MLP neurons of a small language model. Each row is named by its layer, matrix (gate and up: input weights) and neuron, and shows model dimensions 16-207. Each number is 500 + 25 x the weight over its row's rms, rounded and kept within 0 to 999. Numbers have three digits each. A neuron's up and down rows have the sign that makes its largest values positive.
A block is one neuron, or neurons of one layer that tend to fire together. After each block is what it responds to, as a language model described it from the Wikipedia text at the highest values.

L9.gate398:484552524473451471488557490542541509434432505507507501493516530524484514538523495438477472520470512460490514526470507487478516539504475516496461462510529473508538517506491502500487496483488520502470473518494518490485487520461523487567516512487510538486513495481511487497517542493516492503516496487479538507533461536489492533475463483495505506491509527469547524506492509475457479505559492450499450512466448543518511510515510489458494512531501492514508500481516526517503489477534517500500519520502479540519513498535468517505465521503534529519533464508483514475483480480493494497
L9.up398:500468481487507467515541481518457495494483540498456493482541483494501510504475519503489498519539488500504468515481509489479504524519485467502560498498520535519484491553480505521526498514516519496518492535481508520427502523515508496488488536543448505459499509498479503485476546506491478535458488493520484457482485513517464529498474486507526477551513505493496526500467488511453507537541492462494445477487524486502479466467493497501517488470519496513527564480542508516429482502452484493496515500461543478469540476498490474502513541509488487484517503467510508492507449488500469487
Mid-word name fragments. Word-piece tokens inside proper names, often Spanish or other foreign ones with accents, right after the first letter or syllable, as in G-on-zález, Pé-re-z, C-é-sar, plus occasional common words (associ-ated, de-g-ree).

L2.gate92:528508532503488453508530548548491461510496466441536536442511538511504487484448531524516501514477476509480517498538554510535507505514478482475508518484478520497529535471500517503477527514515523481500563489502501512541510475504474507485522487453542502487509528509473494549481488512493522467503522516484466512494533488495504497499488542467465473515489492465509505466477470508503540479525483514527465527539520498478468465501493508489518491515500519534460507481484521462500490493514489503501542494575485512548514485529522505490516489500482493528495460536514499470445506497463532515
L2.up92:546543512456475442503488504543504462509456478455499528496514501491500503488482529512495518504464502469466538484521484504522477486509515519474553458505532490536501522525492463505481519535496556478495511489490489501510488506489469526464494500483526538465455532490496526521501480512540511516502488572478465510481500511567484491497444463478483485521498505473471506511467478475539522523498504469511477545496511480507510528501490531459490487485513504505482512525458508496489516429537513486456527496523476532507523521442523490504512485539456527453493481516522504488499491486468463484
L2.gate149:496449502480544485523480493477514531509511526486496529471495520493460505532522511560461457527531508499532459493483479537550534481507504472460517531486530507499457505504520511514467504488503466497511515499447497519480509475493493525514477496494484455513526454482483468492478478518496519549495519453524517494505502480454450509512455509508541478515502505500483530511497490481481482529490510458521474516459505489491545498484498511471491479502526490503510492487549499522540503509511474516521474526483533464471457494533464472480502463522501534506468512486468540474464466528500517498
L2.up149:478442530477516498526492515445506508508541510542532479554496494492497473520545487527473483512496483469516498499516521482491532522532500489508445525507525516465470473514499534480484519494503505475525545497480570502479517515508504465504498507502481504507505470537507454467495478510488504487491532493508515512507528477452488504528468540486502509520491493545473494468466527489493494504493451525550509522505527501520507480485519528479456481500496557449493519484568500501541525514506541501471458495462475470485455436515477490484483519550545511517509515494505450514502483488493484534
L2.gate287:493530486496552505485484475517559510510497509503503493481514476480474528493468492516459489517472518517499543510473528556481502517529497527504486516506548498484519468514470474478518489478472489499542500467462508506480533494522504552515504488469502474498539497494520479474472502548548496516471498503535541504512508507484412532497485487505465475519507489479504548529542508524479499500476519495500523491462491490482520494526497500470434513474506501548521459537520509468471503471485482500503503540470503487515485479472525527474491510543450516486486530511516566517495508485556468501
L2.up287:580461486497503504492464475506506500514485508524491506496488518457466538467516523529553513497444520506511485517504487520524476507502487492509518496487557507484452506517482524522488510488525499538497478523458545506478504510521455467508503480489489472465479525498507488503519468501537474528472492540509499500519550513466492519498520474497472500519470528505472470503497495542484476540521424530496527530481482520464492471512527500478488505453488558502545517496506530509489543483513459492474502520457495522544537450517491493496491516490497513456485472506524528472511481519534460502
L2.gate322:498532529528451482509437529503515439544566499496490513476505542467481465496471443507492476515483511471452504490521522478535504561512505530513504495510456458535504520521522491498488472509511537521480526562533502477532471481508501533469498478479514505489480514444512516518490510506464510492458512512460480475524524517521502557493469498524483473491489497488491507556512519518453505525507535529531514473518499466499502499477488496507490542529530508525491499480468479508506522495512478494510479470521550528470477467502496467467523478535486505493477489492489509474454508504536519497
L2.up322:497521507543494543506505515470469487485484506469531506530498548533560506562459496480455497481512539478481526518510487475532504506519467456500485508429533497492533462485531478501510466496478515514509501503514507499501509495510517495523474509473523533540525571519519536499552493458527506531464467522511477443493509440488503494492489483511504505480524500504521505487469484474460505509464512499505489474515456508506498509477480490456530466505504470519495499518479511497509508507534519457505478487469501551475488524463535495501505550480490505520497507516514557471533451531523518491
L2.gate329:510446526518507528505483530493478501541546528510482485534467565490473502546511511512511521520476468481490459484499497504515550493523521521497510525505477485463466505477479540497535466477487470522510436517473487479489517489510515506478467478463472468492482469473508513513497475457476465454526514506523517524526486528405494505546476467516511505548485474478481473507512472469487520515496444497518518495509490530505504489510530497458501540493479564466458504500493481517542513514485526554496502522476516473522466480549492442514524513502484510512480493492507484487482485543493515503
L2.up329:491457483486504545496485512490486518543510550498467519519498530522482479500507517507496493513477492468488462501501522515497558460496459506522507509492493512458477497523504499491495483496491487514494469505499493472489506462496558547482452486473503495469490470479483516493514525467450498530493534501528527524486503572417469503510483517469537463500507470475473475481516496477500480541475486502488509485498482506510549474490552492475490539510524527449452526503535524510521468514480532507526482517520512452533450477542472469499532519493512499508489529498483472471524456523485532496
L2.gate340:514520503464501524524479470500462497493490515530493446507472517484483566508505487530511510517482500485557481482510495486518500496492500504482486514479477504465448508476518550494494479492506505476499471526508479495498507482496550527512504489526470511506475490475489481503551484466465552524529483494506517462488464530473476559529463481506534497519498473528526507518497484508486521515543552501475477471483478547496506524540473493458517520496521553527522518547534489527525575538487509474493517506491487510487506500525468509508516489474488444490494517517465499517460469470498550473
L2.up340:488499510458476510550516430527484515485471468539472490487477517470501514498500494519500495497519529475535509468508475488506491483474501496493508498502502516439469502491550560534523517518502495499493500525511479483488494500502584493510513473486474509512530480497492460521506479469477509536513509550515516490511483520457468555545456471513500463507522482522467517476484509536470483529509513479489452518491483524506490537525494466460505492478488512495527510516563512554517521575505506469492501539474511516512541484496491510531528443484472465483493518525477506518497466522453475488
L2.gate361:480491527487508488472515525494511491450527521497500478488484501556504460518500503501470497549513504463493515464519493517515515499483540469525482546514478480524478522487509431512486485522494537467497513541513437539503526485501520537493501499505544551514493465496461524477514501487497486458548482488498472506498507520508487502544514508503492518527474512511524478522511509500530525491540535461478519501516505499543539509546460550496488508516512467536460511489482477484537496478502492494464481508570521485498512477481511522510482495533454536477476541505481515509514545539522518476
L2.up361:542471500458467484491496533523530453487488513513481483480492527502488469523525521510550483523486472490510468474522516519513507509508515501497504497510492485499486522531528482509479498563523574460458525526505443537498512487497477512441524481486504535500500471459490533492494545498450503457520502507459449485487515537534515491509554533502481530552499517476495502488490527455525550494521507521485524496514492494508541503503488513474530517514491452484456522465451513522488532480457514505468517487539509516523500484521510483492528511526485511448508490510494490503476511493495463497
L2.gate383:476515512510508544447490473489520554489529571509493517494497471494480522483490506532477487518502471493500460503487494486530539461547550471502488527509566530540515493496432534511515511522479516536518484501502460502477492489527504490537457467508472490492506455518524477481475481508504475492503536476501520540533496528484450515504510502537508460497470486564551533533495491479543500495504509519480504496548472519508522493490541503493506509521488503494514486506555497497512542478496517534474508539483529477488492501513505512501510474493493520500521496475510488522516495481538502506
L2.up383:506504480505499506508531501502504540513501510524509508471498557511505519480543491524533463456460498497472459493493490472501509491516485463518518524472491552518451450535482509498496503491493525513475470472477514532505497484509465491491518494470471482470489489538492502488514524531522522503516503496523487457507534507494548529518509521488460542519492481502537478484497509529538518532523516514527530455504454472514494470541516492531498482511501497452510550520511525464525495498497468579524522468442518492496483482512499537514545490553515502488482532458505535527488522517501473474
Mid-word b-syllable fragments. Word-internal fragments ending in b, such as emb, ab, ob, ib, amb, as in Assembly, laboratory, Globe, Cambridge; also chart "at number".

L3.gate4:455495513507466473519469497480486464484495516499505500457444497489470523498569510502487519515561480536527519611461527528468482490518506512484548488512501479500533490521470496510474532506498520499512518465509492507508524498521501478470488529483475487451515508523471554443513480492580459492515527478509516496498518515512492510475468500570479460517505453505479494541524510513502536484490519487486460513469500464480501544460497474480507526478492495507498489498518517513483519484461520483500514511503559489517538477498511484491472513542477491501491502491512485501484464538475479475
L3.up4:448501474515497487537486479489458466491481508488487473487489459492489539479508521498495499469504514561517494516502517534518459501536513489434529504511470479495512498482491487483459567506462490535513533444522501490513485496498454473471510508483481489492516512518470530442484485493531470516477536510511497544504543521507521498447470525537439478464551481515499511525545491503472498492489474514457497522460504485508523500481522474474494494444530493488535505522495544490448505488521482474507484538518511482494495520497501518507517478495500477493507486510536498492484488508469480538
L3.gate140:495522529517523458474461540549557540489535494526510503510523476550510497523487516534549447532529532510483539518478481496498538513483485505523533471521514501478496467488502470484539516530494497515541521520517507492505520472502535508502516539567512528448469450520478506474506506517512542468482479521495465513500474521490521487464518512507456489535484501500504498509503524465501511527479468494490483538535500495506463480497490521460485561535535467508486481513508489461475479503444521498474524535530525477536510482541467535498465528493539510549516499480468490483505531531514495539
L3.up140:452473520500535527518448478466487515516465473451471451498481526486516528501500507517546499467528495490548472504436491495525514439473513508476482505489441522496500480471518500469497499480474486479534496519475491476496493453525533505502475497482457468459505494481503503451494480524495507462521529493530435501508520532424498490469495536518483532499463483504498464489493520470510522482538481485508517502488508504510485466527526483462491518522484563517519512503515500512505456515463494530484547511441506522515511475512482522526488478463482491505519487506483511515468485504512504511
L3.gate197:492481519495521484522497486467497519487478519513469507506431519498480494533548444482505470485524490519526441495441531493463492497496477448492485506457469515468505467527496514516474491488494472484526457491486504477491501455454548482518516524489494485467500482503493441500503491494517500492516488515483521516471434501479498561490492525557515483535519450506474497502558522480510524516554474518497492488498496524521485481509515469449495522511441527510448506541511480528527504527486531497493497512483506497489499479545474482494499515501502460499500521534476506488513525531491521506
L3.up197:457464521551500496498515496536472503514516521467490555462494531504491438530522514522523503463476528507531538512500511504462504516503481469510509498502496502480481464485490483484498507528499498475498515500530493488507469489461548523512479516484496485524472489470471459490506519495488550498446515491492540488506489531490471526476480491544494490519534538471512478518526505503516500517496553515506432470516503530533511478473580522500492483540487467451524528467505496514488504518464495489510489536501526434501490495529480502492465510528450515515528493511516473479522498549434509513
L3.gate214:469552546533456499461535518506515514485441548540503503456502499494467511577529502489477471513462481431494497486465485539533485528499513498483514502477492507493458487468529500534517493498464513527486480503503497486491503494508538485480443511500492511470499461502530497526500490504495510544523515500497516543511449505457526508500482478486481497476526502491511505555531526468549519503491471474492509527531500475546504511491509520492478505524527504481527535531523472510542484518466533504494522460505484463554473499529489486539504493469516500482481516480459477501522447494502546500
L3.up214:501486514450563484519470473502509531503509499502497527495520488488536489487496456468501510478519549517478509490503552535516536515515483460536449477527511507505546500510509482506481506524472433502523492487519520490457494512482510539483510485527500490491526472495491477504501488483494503469471515509516562494488531482527501502524502527517488521493458480498563486496542490508509460512536559478530502457496488538498527496508510473499501486493474442537479478502557515476464520472487491488486523537471536435519485518528492468486496501460492468476501477531526481482553521500477514499
L3.gate227:470499501527498495506528479539509532482466559516497494502500482511490488547542518475469495500532465516494549509502492484453539481478518532491508513546446496496482464514518492481536506491498466502496501485493483499492477517489551470505518525526498506505528477454482470471523471482528496514495507495523561523506463494479455499502492525486499486514496486524532498513567523467513550487451473502510484500526485509500520515511529473498513499521553526525507537535550461513519483534451558510493535517488489427516501492547491485475461498481519513472512560506476507479545481457498515507
L3.up227:501470533508523496488514469526495523503490515494457510504482473486458426543531512466515499499461535515537463526459487493517478515498503515497483545501491537494494516470478472483533518533525462506523528496485494507519425496497475527463510502511501505473510482497495493488518470498505480471493511491513486497478494536469480477488516525509500497502515490498484464522532466529509515507470495468539525538556490526521498508507491480461498506514530484516452482516529467520488447508473556505518509500515539477507492511524500509493475527514505516517498522523482490483521542476538519507
L3.gate287:462452502499493473555523522514478501489497530501500465472514488481464511523503483473456467493527467468543474532476513511499516502481487544540530514493498498499475482444505518500470512486486451489482496549495469506469506467486578526533457514496487513483513437488480488447510481484519545460517523507497520545490493532463476533502536560498513491508518532514507466513505514495540511500516509487499490531520519537505500503470514527516503528498494546489519518490509477534517466534436534477488496508505495480538475496537522466514540478465497503527510517546475488494503511511498526496
L3.up287:462516504534479552477432519516495509544498492472486502441532544513475468496506438479530472453543520529498459528507487516520524484465486498525494458521496501506488534497474515480471492491495506492525524498506464475481476476493540546445492493477521497511448505495492467450478493474455457468475495509506516502499461525477503469470551535497528537480532527546523495493488504456530505524525528472482500501485517495498469499483482520446522542514481477526502496493470489498520536499511523470518491502489498458500502518522518505524504479506512504514490513529497531498528518486520516505
L3.gate303:488515519493530551494529452473534555481538613501504469519477481491495467475513494522534493489493510519588478458516500503488507513521510515512508551522556506498491448511514531511524469464500476475502498500476492483491518509484504499515488496490500482494521483471528435484508527504472490478504476498516530501487509537462503504526480504477557514522521461518558534488534505508510504530482526490491492473477501535474497507486490472500500485496525492478471493469502496497502540507500526521491492491505513423533495487538501508512504539490519534515495538481529484530542479496485516490
L3.up303:488471497475494497527507469473522456496503507481513490472532542522474509488508503487532505499456473506544509496474507473510498509485534503473508526506494500518478524565503523506511497491517518480496479483501528512485500492516471485510514492510507496454512439509512514452542506505520495468483494511502491557530483486502458475481383508487491504504469496541431493529506558517493518555482480491540517505530514540500492514505510498501490496499524520488486511456529483487511512455515508548496532496455467485513453462538489509490530429507535529522533504515523507494529522480500502494
L3.gate426:513488502511488486530493479463472509506501507456450504505465520502496509495470493523518459529505487491511509530439492456511520478496494471468456534500511530550466508466514531556452488511507458480521500545470499470451502522500505449491477546525459492477524506512504464471491478497475519538467505451498477484526502487495498523511492548497558496510500525488517492519528505520519549475525471494512453488509468502463465529480524477480514481460516542513498485520495464501514444519477500504468507474483539490514555496521490497470477466505475478539528519523496479511484485525479490502
L3.up426:482455511538487522492502492436507503478492550515498535450498477534514478498536486547491484444506502493497542502446502480513504460502483510471484521492499533479503474516501501499442494455485475514488497496477468480489478458480507518510436491500500487485540482476513489492476464474500519447501522438467491498521471499509510485493493533502491508516499499542520498511509488503535512454487522496515469497509505518521514529463513498478499504520482506481467500457513479487567537509496509495511478497468493494496465527480498501552534550552476532476524545532535478487507516480525511502
Mid-word fragments, biographical/sports text. Non-final word pieces that begin or continue a longer word, such as ro(ster), con(ference), Cert-ific-ate, in sports, biography and table text.

L3.gate20:498496489449532538493517478494523533512511482501485500489494484514465497503508466501523497489507538560543493504520491500528447515514495513499499498540490498466531493479506525501498461498480487490526467476494538512502516486507558477460484513506516488522473536469528497493514497476485486418512487509506504441522512522516512490557460573503501465529515511536507455493493457505518519526472526502496491481517503544517498534490431490496527490492508512504475497503492471472510484478540516473532489532437502548506519511482536530520493527493460488512502532480502520508540529478481522489
L3.up20:482477492487463483536513466456483509482486473496488512524499488519469530562487487518503499520511506496525435482529507482481505506512477499535487499539451539456489442456517531499486478495499492533518465512470502490447496513479532495454503507497459483526497542522517481477523480519513495475459493487477495495533513529497530503546458560506513469513520480538532492502504476529487469516493481515488500505504443484500503451489479457492530517482505537503502495509487445486523473502493534485509545490470486546561513532498515504492457488470502502496532528479483488513517452479545515507
L3.gate29:551453502520511501514465486534507504529521500501475488499549478497520510485480493480528504497459482509447517484526479479467499481561508509473512487454510502443463522508442509529480530465500492530456515518489516551469507537534492463507490446526532516489476504557526484476504549491477485492481514490528496464511495448509488498486542481513511481562498469475477480517518508526471540508493524502526480527476499526499475495501500497533488491476518489488495499530485536469507501524491454461533544482548535495479457506521554486507523492482547524525476490485472446526463500528481507502
L3.up29:554489498495517403523475510508502468519479508476458482483509482540516534535514505528475486518503492502436538526504452526470500458502510487482504484488533489472492496507504480527488497502455528498498516507486521549489503471509468535502491545537509492450511499530505478514508493532477502499501500497469473498538509543447507511500546508521428482524530491497525521522509513481480518482439468484498535517525563470503494492504509476486461499497519448453474521547478501554481485513514512452514526517490509522500487476485492482492521479483497489505493512473478495503489486447474490502
L3.gate73:457521539532501502495511533499473518503472509495519561514451495483486528518482518510491477509528483478442501488523441505526496505521475522527550529507551542549478490470547474524477487497498503496496465532454446509539503482479493493457443489467505524519564541469530515517485474547538514463567489494471494506482479469511495511496429468485492498545449514531476503480501520493494480492473527488500487506477518507481491517514498491465513501514540488509517494512504489518515519525524496499527491475481509494512453511458474463481480516515525535504524504497499509476525529513457513482
L3.up73:491511531509504539505490513509492502507464496521513524499452509485490499536476518519525469487532496540475527520516463515520506501540498524515509503511540535537503502511491468508482503503498507489501503540468450493575510480507482524464444505463559526519570512455544520478461504536542491492536504494459500509509478497573482501479456475504488490516462512541485510479492499510488492470468516483507521493456489525499506530525502505453490499500518499525561510485499474527493552489517466494536492487501520477479497517478454502490504561501501524473488530485519507485532528485487518478
L3.gate174:495515489497514541500520482478485539517470523506483485500487548471510489531550480509513476485529527506528438493427549508500491481489531501490473501531472507507485491437508539471500491501469505468523489526516499483477490507498515542458492517491497485462516482478481501454475500471489495448509516462513512453481499512459503509497457553464517523516472454509514477509535480494491518495522500483546498510498472498512524509535517490520483460525471508519516476545555490509512487502510498502517512505445516459501481500467491492508480514484496504461497479503498498493534534519496527521
L3.up174:519470477502492505518483512526503466534488406500445458514508495457452518436496515475494486516509460512521447514520506519524496453498489486502478497467475494470488553498491467540512479493540527529500498466484509485489467519495481519537518522467500471499513485472506508519477489553498462520524510489483464521489525467513512470508538502480508471504524478491541454490486538482517519516510531469520519501490492523487504520475444458492496468482486501495450529472500503563545509478498493484460503476492473518497478479478497463509531503497471480528511486502508486501501496517511501488
L3.gate291:533546487485532499454533506552552531469496491459512503459555500508505494512511467449501469468483459517489540476520516498491502504482517518530500503511499474544509515514462480516538498477492487483504500463482513507487466490488507498522531502487547559475488492533475493528522522538464502504482483504514503538517478513504485453504523510492473481445518524518522505507505537485453516478519531461508510533539472500524455485548467471469483464503506499493538500480454524486497489479510495494497536524487496497502490524437526510484489523442488530529493491469521537486485520495490521469
L3.up291:521459458483505471515493501514488522484496488482508518519522492484500515509497539478547507472463489545487487473478457525511486508495510489527476509447493554477498492499504481527484493503497488544487506493504519511460526522475509515531522477535496497498457522542470429473458501488477477490517499488514505488488534478479505505476473530510498470495448497486486492484520493511514504486472503546491460596479529491536517517478560467517502490474515521517494528501522464480458469531472511470494521508514514473496489519556526497514519488484459507467519467456531475457528498501447452512
L3.gate310:521531486507514497468488504494484453504542510500533549506503465473513485476491503527464518533483506506489536522469456524448466511520480441515542499521546485546490474554499435556466494521491504499487546498528537502500499470497506466481511509509519524492488495537530493518492501492529510540487479498462466523541470500537484499499506454513496499512491524500446539506516558504539527490416500505506470521493543485511548516512513530471457490496513511505514508491459481499477486502488526489506527501513524481500539485508545500499505516547449539520520511454501522487494471496485445514
L3.up310:476532509508532495473503470497470512506531498521594509494488495462546529452502507511472531507486494469533517535499449532457501518498497472479527479464546482487509522507511462543483478504488466496487559532516526460510484474530514500526489490507500518479532512510502500518478495477506503516479496526471555489530498503505497500493459449462546489539461520514508545516550534504508538526444526487505484481510501482480531492527503518478536484470550511468536492524535494505488493494521501481505532525505529470582535496502503501504468558520491558505487500462491509514486478483542481479
L3.gate413:477505483505469465496489503529510518482502522540488504477509488465500484483488484532503496485502514462493510528465464511539470534556462486515519476475516523468439493489501516500478482502488488511474516528478512491480483493483521511493519509511510511518495498514484449493479499524511501428495513491504495489510546482517518522488508548500485485517502476537496506526511529462464474483494531485528496462489472541525508509484518483521440553509514514528510531486511526461557517507506487488546528424451481430516482456504504457479478457518441515473513478481512506513485476509483507489
L3.up413:477504468521509460467516484488513486468532559496528531502509495534526508496508499515468533509441475532437535471478490483475487521536499485475535501468563486509552457481493514509478512535492448530513508503495501493498493457512445451515483484547496497526542476517546469515468493444499527503506497489489505500552504476509476469510461514481452495494501509530526494498492502521508498497472454568547528504531513503494556521491517506515524480480533507460546482518535466483503508515512555501492481499531509468526504479451492497480488481504475529487511546494518490490529508511530496477
L3.gate421:489473542523450505503553535499493501475463511484517498478537533504456511534554508503515465520504457477521493527481546509500483489477496485498486479535474526498472529526519525501534518481484533528516508466498463491477492487476509527498523518468497475494458460538489529471500494514519508472592543527470525498514469551473467458497498564509481486483531476483481456493536517495518555459484515461484493467505479481516496469506527511529507522526470474484522513460506518474552510522482464515523510464508479507473467484548520486500530498466508490508518495489504518529528498519511543516
L3.up421:480477533518470489495543538529474505484479508474517523497530548498476508533563499503532476494483451475491512504498521499496485493488517472539490473522473497478502524513521519484530521513501536534487536467524466472497493498478490518490529505457490451496471505519457541459504501514491500441585560504482499484499473534490473453505492525492475497462523497491499469510528482507546544487507498471499468486497488497527490459494531516538506508517454484468531518461518525475537493527505483516547496488513455520486467480532523498508516510450501495520527497512489513511514510548490534516
Word-final suffix pieces. Word-ending pieces that complete a split word, often plural suffixes (-ers, -les, -ics, -ations, -ities), plus ü in Zürich/Fraumünster.

L9.gate106:514539534499540530495482504525529510502509486513526470511510497511517461472508450526502464506529511483519501497494480500510521483502518498516503501494521506563499496499485482460489471496527535525547474463462461504495491496516501569459450518491497507493498472531482496546502543524502475458503476568535510510484489517525492464500532482497476503494486553501502518510540444480491476510549472511497504511533508535503464535548498549488543457504498517484490509543547498496540546476443498517498490508447509472541499484499509529452508541495517535522471500517484500494482497501492502509
L9.up106:482517531483470497536511492453498509537495530499508487538471502526526465484536505529544453466528508531504503491487492518517492536534477499512471537531528486551505488533518531490493520505489460547508485505464484477507500507486491490494507543488524516551536512472489550506494519497522516530515467487510505521464528476474471477470498453527531506544453518430442523488465525493476537520519521511510508501477551504507524456477524508485533547492475487504501468530496513497482542530495514521526521486496457497522458475492500532486504470527498497468454453534471466453503480532508519496
Mid-word subword fragments. Middle pieces of words split into several tokens, such as ass|emb|ly, respons|ib|ility, s|ib|lings, plus a word-initial " re" prefix and digits inside split years.

L2.gate10:526494478501493520434504475511488523504514508511500494423514510519494478497511458480527487527533508483522505494501539489506506497472542537534507536539502467549514491424510508528516490482519490464487449547472491490480484498470530498473502483464508499495463509505457489493533537493464486476506512533521519485526460552519485482496479514488519514499507507481528522536496480498498555537522525502494470491521471509509499506508472516500503503515504544516502461519500521562509507489502534507471516503446507508521505511500503522480476496479517516509468513505467487505498490479501533502
L2.up10:524506470523477480473496529558472518484489487477479489486506489550516488522477464512508496499544507491514495469523524531486535497476515545507489485508435486523472494456516509516464526498505524538458489505541488516490503496455502507550511496493500477502526513520508511519500555521490531507464545521512516550547442571483523476457482567522470510460581550495521524505483494486505508504511466517472535500540504494499503512502486485450493519502530533484521519495508513541519501528487495500506479482461456506536490526476508499486518474468523503512488466508473492494505553499520492528
L2.gate14:505441541502499493497472484506508526467514501474511485537503537497513492528527504515495499546475497458527469520496474505528543503478496522542490528490471499498512452469508533503506479520520497473484510554516531529487492474477527487518470488504511515427523532493502519516501466477512508478489518459479501504505516488484516475523441509468512466494489489549558483494510519507487482498568505538527499482510452483509485527494460512498524519516504489494484491492523516501527520493481511576508488473494534566485514484506485493493472478556521490546480470526478482488468521495520471478
L2.up14:533477516504449514504512532488474468489521465488464543493501511480534520522488470545516479490491490502531514503463441499516498512509484498476475511518495551511513510514506549483500485507525516539411491522487496476507517471479478507478480510470485508493516483543523488494480509500485568504530481480454446494509486517476504517476419551476487478498526499437485486501474495470486500506511505538500533504523462485524527484478510500486502540476461469488501490435474513509526513506491497490477463475490481543494478505519507494520515462517513495486479500586507459483495521504548505512
L2.gate64:502527501505459548524484501545469485479491475486478445503485550465480487437534506495556551502531498467520484497486479474487493497444511464488514499512479494544505508508450500483478531508499507521513491538496497489500506507526486501510514480495526518491438531516489504471521493512475465511524461560499499455493528544518560494470506511463538485529447487480474487510499516504524513540515499462530486508492486496482465517491505492481519515482482507497482482520464520509510492482494467499529524519487516523502525500496558500458511523500475474517509454524531466518501480504479525499
L2.up64:539534533500463506516492474538471489464499476518449462472498501495487497438487529508475512481472479500490450497519483514499504495512487546470486520487467501512483536522493538538444508523491550526511479553493495498502521517488493514500497486524501520511473495455495520516494519480498486539486493501510487480525486537472530521481514461546509530543483498485487515499467511461480513522505488511528463512487473476508499473503518480508517495488499498475484516479489514531487535493479497492498541501519522535491517483520538460474485507452467444460505473610528471507522478517457485488
L2.gate67:447498494538491502489501451460523490494501516515455506520466535492545476497458492520461514523506501480544505506472470492525518496481516474489516507518510482514501484513465493462514502482520490554559474516495490478484462458489524493530494504493512464484483516492536469494465438489531509508484490479517552496544492476512466519501463524482530496484542494539532536523517514489510515464484477472490421485484468513488530481504484525506478501519500523534522489524530450529506464474493526521544496538452475482479490501548479485546486515508514457518506527498504492481526507482525511516
L2.up67:495485464518456415510504491497500464509506509490476544511505480485497511515492519533516511520477471522520501517473445465515509495508503518503501495438465536531471532473443519489468510458526460523480540520483513475519515458506489483452501454517461458479519486490537470503516522474506504485458546466468506507512514533493473539498456508466522491477509491451473504497492497492527524508461494493524450529470510531492462502452533519506509520485481526497530506515495519534475469518505532481518526513479515511494504478523502491475520531524494476498487536509485511467529479465464533528
L2.gate135:490502528479530526471522475452477510491460547531537524457513517463505469493528461490518484471475472540473486474481462497484492477493531523535517488485551490531563505495453480450489522526490490463503492465502515500504461479493545507467504505486557524478537483465458467492490493468515483441516489505523485463495477522512492492456493498456538513504482510530492471476551544541468486506505517484509531493499512508508499487532526492510505483512474515485507512514500507505492522508518489503472506488487501491517485521531487533526481458467475438516491549531513548526557531483506523496
L2.up135:461493508494497522506512499445487556498454559478530496478479507480468467474530521487504485475521451496512493531482459538488513487535507498520495490497521500516508497479448484489494492480470512490480502489491485495506483533513543468537457502496486504472497482482478497458482499492492479464502540481515548494538456487479482531505498504480547537505498456529500502487530497467531497463503499481516481516515488540517533507502513529527489481537492521478496500510525506542537494526511541508502504505498502438554468458585475473501486485480524491505515508477501503499514488434486518509
L2.gate140:524525508489481498447517507493517493530534488537552532505554462483544515515484457526445524496495518492489515489522546487526473501516538507509530482521493489533516487464524483479521456544504510448482447502515507504506504501500472540479450504472523469481518488514500485514496510513532518512494497540503469541500480488537490492485529517521496511476480498504483527471433492548510482491488498487492516499471492513476530490501465512529409482507464497521503466463482529468474481477503536499476493488534482496450505521496513536537523519571488523469442505496495499492485495493516492512
L2.up140:491500510554489483508487515459518514526456546459491534546511500528479509518484446490499508500525494452540521505533508474528500500491513507489535513518510533499535516464539482494517490531447453521488477530529506475497487496514472535434509494508529480489525477499500482538474465500510461486518508499478491556489490474479509506466505503466505490471505504462481519524472510521475481478484531465484493520481549509528496477511497515491463459466473498531481515506469481537519530487515537509515476489510514491439479502449475566494514488532530496483483522490485491483506491509504471514
L2.gate181:501521487509525481501516495455485505519505470465577517532529526488506501447520469453463512483482509571488526525500490473494476509508515510537485482450520467572485497511480507461493530506503467502530536508503479475506508482500490500486528489482535520474527469524494493469495507515493496526473504520505532490522497545553468534475493517527506515534460516499451497506506498499536480467503532464502498503479446496473522491546491517516495472509469522499519478500460466489495517465477448499505494497514536471508503549532502478514502498484473482456490456550497550494534469494502511499
L2.up181:498509533517478515488483471487498524515475457494501498530490485488507473443494463446459543488495511530525545510514479539504507479520535506548463489527512492533494518508458465485475516495470482476533515534500499479469481502497509504457539534483475484511522490481497506496507484521516455491491514524489502527527516513472432487496471495489500507493472559457473463522525490517567490457492488483512531550456479512478527471523484494459501483520531540488511495479487503503515539500500493462529539497533516474522517487542532505511466545453503503532508466529516502488538482479475563495
L2.gate226:519503516466465514502490485479498517545507491489474473515542525515519492501500501544555484498497535474477511490525456482544482504480512489511519507516434531479537504539563487527519522482538505518492488500510501519535468502503516513524533484529557516540471483500508517531520511493463520476552531476477446494522529473540511491540543525478485547521515501480508479468495491451472508497559508512485500533467536487505503465475497538554520485524484472482506511456478513485532465481486479530492517490497469535471508465515509552493533512504502511513515503471495485527484522486492477502
L2.up226:464466523437494497492543501486518538517501523529459437545485546514480507562487475510490422513499494473497464486512476474497518527482463470523478496481452527480511535464521505518543487493498463503465489493561502495495500513472525511513528514526529512521439440475486510496484516517459480507569509469523508483506507465493503523522508448496531536510529483493534484478519510508440516494540514510519488498530485496523510513476509498527521493527501491530503494476511512490505496514502498513503487485519509494440510463502470479468477483516539510564529524473524526538517538524512535492
Mid-word accented letters. Diacritic letters inside foreign names and words (ý, å, ă, ç), plus word-piece fragments such as j in injury, ible, rec.